From a checkpoint of a small transformer trained on Wikipedia.
Size: width 576, 9 heads of 64.
Architecture: LayerNorm before each block, learned positions, biases, tied embeddings.
Training: 874M tokens, 6667 steps.
MLP neurons of a small language model. Each row is named by its layer, matrix (down: output weights) and neuron, and shows model dimensions 192-287. Each number is 200 + 20 x the weight over its row's rms, rounded and kept within 0 to 999.
After each neuron's rows, "raises" lists the tokens whose logits its output raises most directly, leaving later layers aside.

L5.down1561,184,194,210,193,208,197,176,201,217,218,223,187,175,209,165,191,199,207,219,222,212,238,193,188,166,188,196,218,193,226,218,211,211,189,177,222,231,227,192,222,208,156,202,202,173,213,167,221,189,219,196,220,233,236,188,218,184,193,205,168,241,209,180,208,195,168,201,204,203,234,218,220,220,196,205,176,171,188,194,190,233,199,207,167,186,205,217,183,220,198,210,188,194,209,224,230
raises: " they", " she", " he", " you", " we"

L5.down1515,224,194,183,223,250,227,147,215,214,202,239,229,230,188,231,181,202,185,200,180,195,177,185,204,234,214,194,169,202,220,181,247,200,201,215,200,220,190,200,198,215,217,207,164,245,207,181,208,182,185,194,183,209,181,171,201,168,155,242,171,165,209,216,177,195,191,205,197,195,190,209,229,203,227,188,231,190,190,218,173,185,203,203,230,167,222,178,201,202,215,196,181,199,225,210,201
raises: " and", " or", " &", "go", "aid"

L5.down431,166,162,187,223,210,177,155,244,182,212,156,189,201,203,229,186,190,201,206,187,209,179,199,189,183,233,203,199,213,194,181,183,224,196,193,185,208,182,256,174,224,186,200,227,202,223,169,187,178,201,207,192,211,216,227,176,199,149,198,192,196,197,205,202,214,213,195,196,191,164,187,215,218,201,190,220,186,185,240,176,193,230,195,188,225,225,169,191,195,227,200,206,203,176,196,220
raises: " most", " largest", " first", " highest", " earl"

L5.down1722,198,178,205,187,189,160,208,221,177,208,182,196,194,200,232,217,232,175,200,211,213,234,197,211,154,228,186,247,215,214,202,201,180,224,185,174,192,194,194,229,216,169,190,180,198,195,222,176,205,196,199,197,185,161,194,200,212,184,207,186,195,214,218,188,203,230,208,184,207,182,243,188,240,189,201,221,191,193,208,200,227,192,212,189,176,192,184,221,198,219,193,180,208,177,199,184
raises: " whom", " which", "rial", "aw", " whose"

L5.down1262,214,201,189,213,192,230,173,185,164,205,188,214,154,225,200,209,223,190,199,176,218,215,218,249,198,177,198,190,181,206,194,175,180,214,198,221,234,190,215,192,205,179,208,210,234,209,197,187,166,195,203,198,206,178,195,216,228,186,204,206,226,236,200,191,238,247,184,170,192,182,221,208,172,170,181,201,173,217,177,214,186,177,191,209,183,185,148,178,233,215,232,201,207,255,194,174
raises: " problems", " controvers", " injury", " dis", " sever"

L5.down1282,226,174,195,220,214,247,189,194,207,201,178,198,197,185,197,198,183,206,202,216,227,204,222,224,183,203,217,204,191,205,210,189,226,181,194,198,212,182,189,199,183,223,201,227,205,209,183,195,224,225,207,226,188,212,206,205,215,183,215,204,225,191,187,180,227,190,152,224,189,224,199,227,180,229,205,193,185,212,189,211,262,206,154,186,199,204,191,208,210,172,169,196,200,236,170,192
raises: " they", " that", " he", " there", "tar"

L5.down1484,197,188,206,200,226,164,197,192,153,200,203,199,177,213,212,221,191,217,207,179,241,197,178,220,212,203,219,211,152,202,210,218,156,183,220,197,169,191,222,185,211,172,154,190,204,231,231,230,237,171,198,190,239,166,218,186,208,195,200,201,221,249,195,179,211,193,233,187,185,186,205,227,175,174,229,213,197,210,233,177,213,213,213,222,243,227,165,207,201,204,180,170,184,182,188,170
raises: " me", " I", " my", "ning", " ago"

L5.down192,211,206,193,222,197,228,210,232,205,203,179,199,179,203,223,194,201,188,201,214,195,213,197,192,157,190,192,195,229,202,194,196,180,197,208,197,197,233,206,197,195,193,193,206,204,177,187,230,209,191,225,225,207,179,203,181,177,189,192,212,203,192,199,205,188,176,213,179,223,197,200,217,222,162,197,207,182,175,173,232,186,203,189,189,217,200,164,194,227,228,232,212,184,202,166,238
raises: "rying", "ising", "izing", "lying", "anning"

L5.down248,214,200,197,207,232,202,233,157,170,203,216,201,188,235,191,178,195,200,209,178,226,203,207,227,203,176,223,201,222,200,207,244,204,170,208,160,224,197,204,226,234,167,206,212,192,184,215,165,182,229,201,229,225,185,180,206,204,190,218,164,233,204,199,176,184,223,205,191,225,222,190,204,228,224,210,192,186,170,219,192,239,196,226,213,193,227,221,212,227,209,250,196,211,179,213,202
raises: " they", " it", " them", " there", " he"

L5.down1072,250,193,182,196,211,233,191,181,162,189,256,191,225,190,188,222,171,197,176,214,230,234,201,207,203,211,208,199,166,192,207,242,183,243,183,222,227,229,218,206,205,226,214,213,177,189,202,196,212,210,220,194,171,199,175,196,223,195,219,186,190,176,227,235,221,249,209,265,191,176,233,182,200,230,217,198,195,179,202,191,188,175,191,214,210,158,205,230,186,140,213,184,200,190,176,195
raises: "TA", "SA", "PA", "IN", "CA"

L5.down1550,239,199,196,199,211,195,223,223,203,227,173,212,187,204,225,201,203,211,211,200,199,209,200,208,237,206,159,214,217,172,222,183,206,178,207,214,219,194,195,190,187,229,203,191,188,183,243,209,219,203,178,197,169,194,195,160,212,215,172,236,171,190,196,205,178,225,176,194,180,220,209,204,220,205,196,211,234,189,221,215,195,199,200,216,169,232,205,198,174,196,204,211,192,201,202,219
raises: " whom", " whether", " who", " where", " whose"

L5.down1289,197,204,204,218,184,224,213,168,173,176,199,193,194,206,199,207,198,201,236,170,182,204,165,250,202,178,206,205,217,209,191,185,230,175,212,211,199,224,175,211,226,223,190,210,205,214,231,209,202,263,217,173,214,189,168,174,226,196,223,174,192,207,220,166,196,221,153,233,191,206,201,205,215,222,208,201,228,212,202,206,198,212,168,191,200,188,178,213,196,163,173,203,207,226,200,227
raises: " it", " themselves", "ise", " any", " something"

L5.down1084,211,219,179,179,200,213,183,163,188,221,218,191,196,243,184,227,206,215,239,222,218,192,218,234,179,191,158,232,186,239,208,162,182,208,184,217,182,186,190,190,189,225,194,180,191,235,200,201,184,212,224,171,207,191,201,177,218,203,196,165,216,177,221,199,183,199,159,214,209,229,196,215,217,204,209,229,223,185,209,199,214,200,190,187,224,193,195,205,205,212,229,207,234,198,173,216
raises: " he", " they", " she", " its", " his"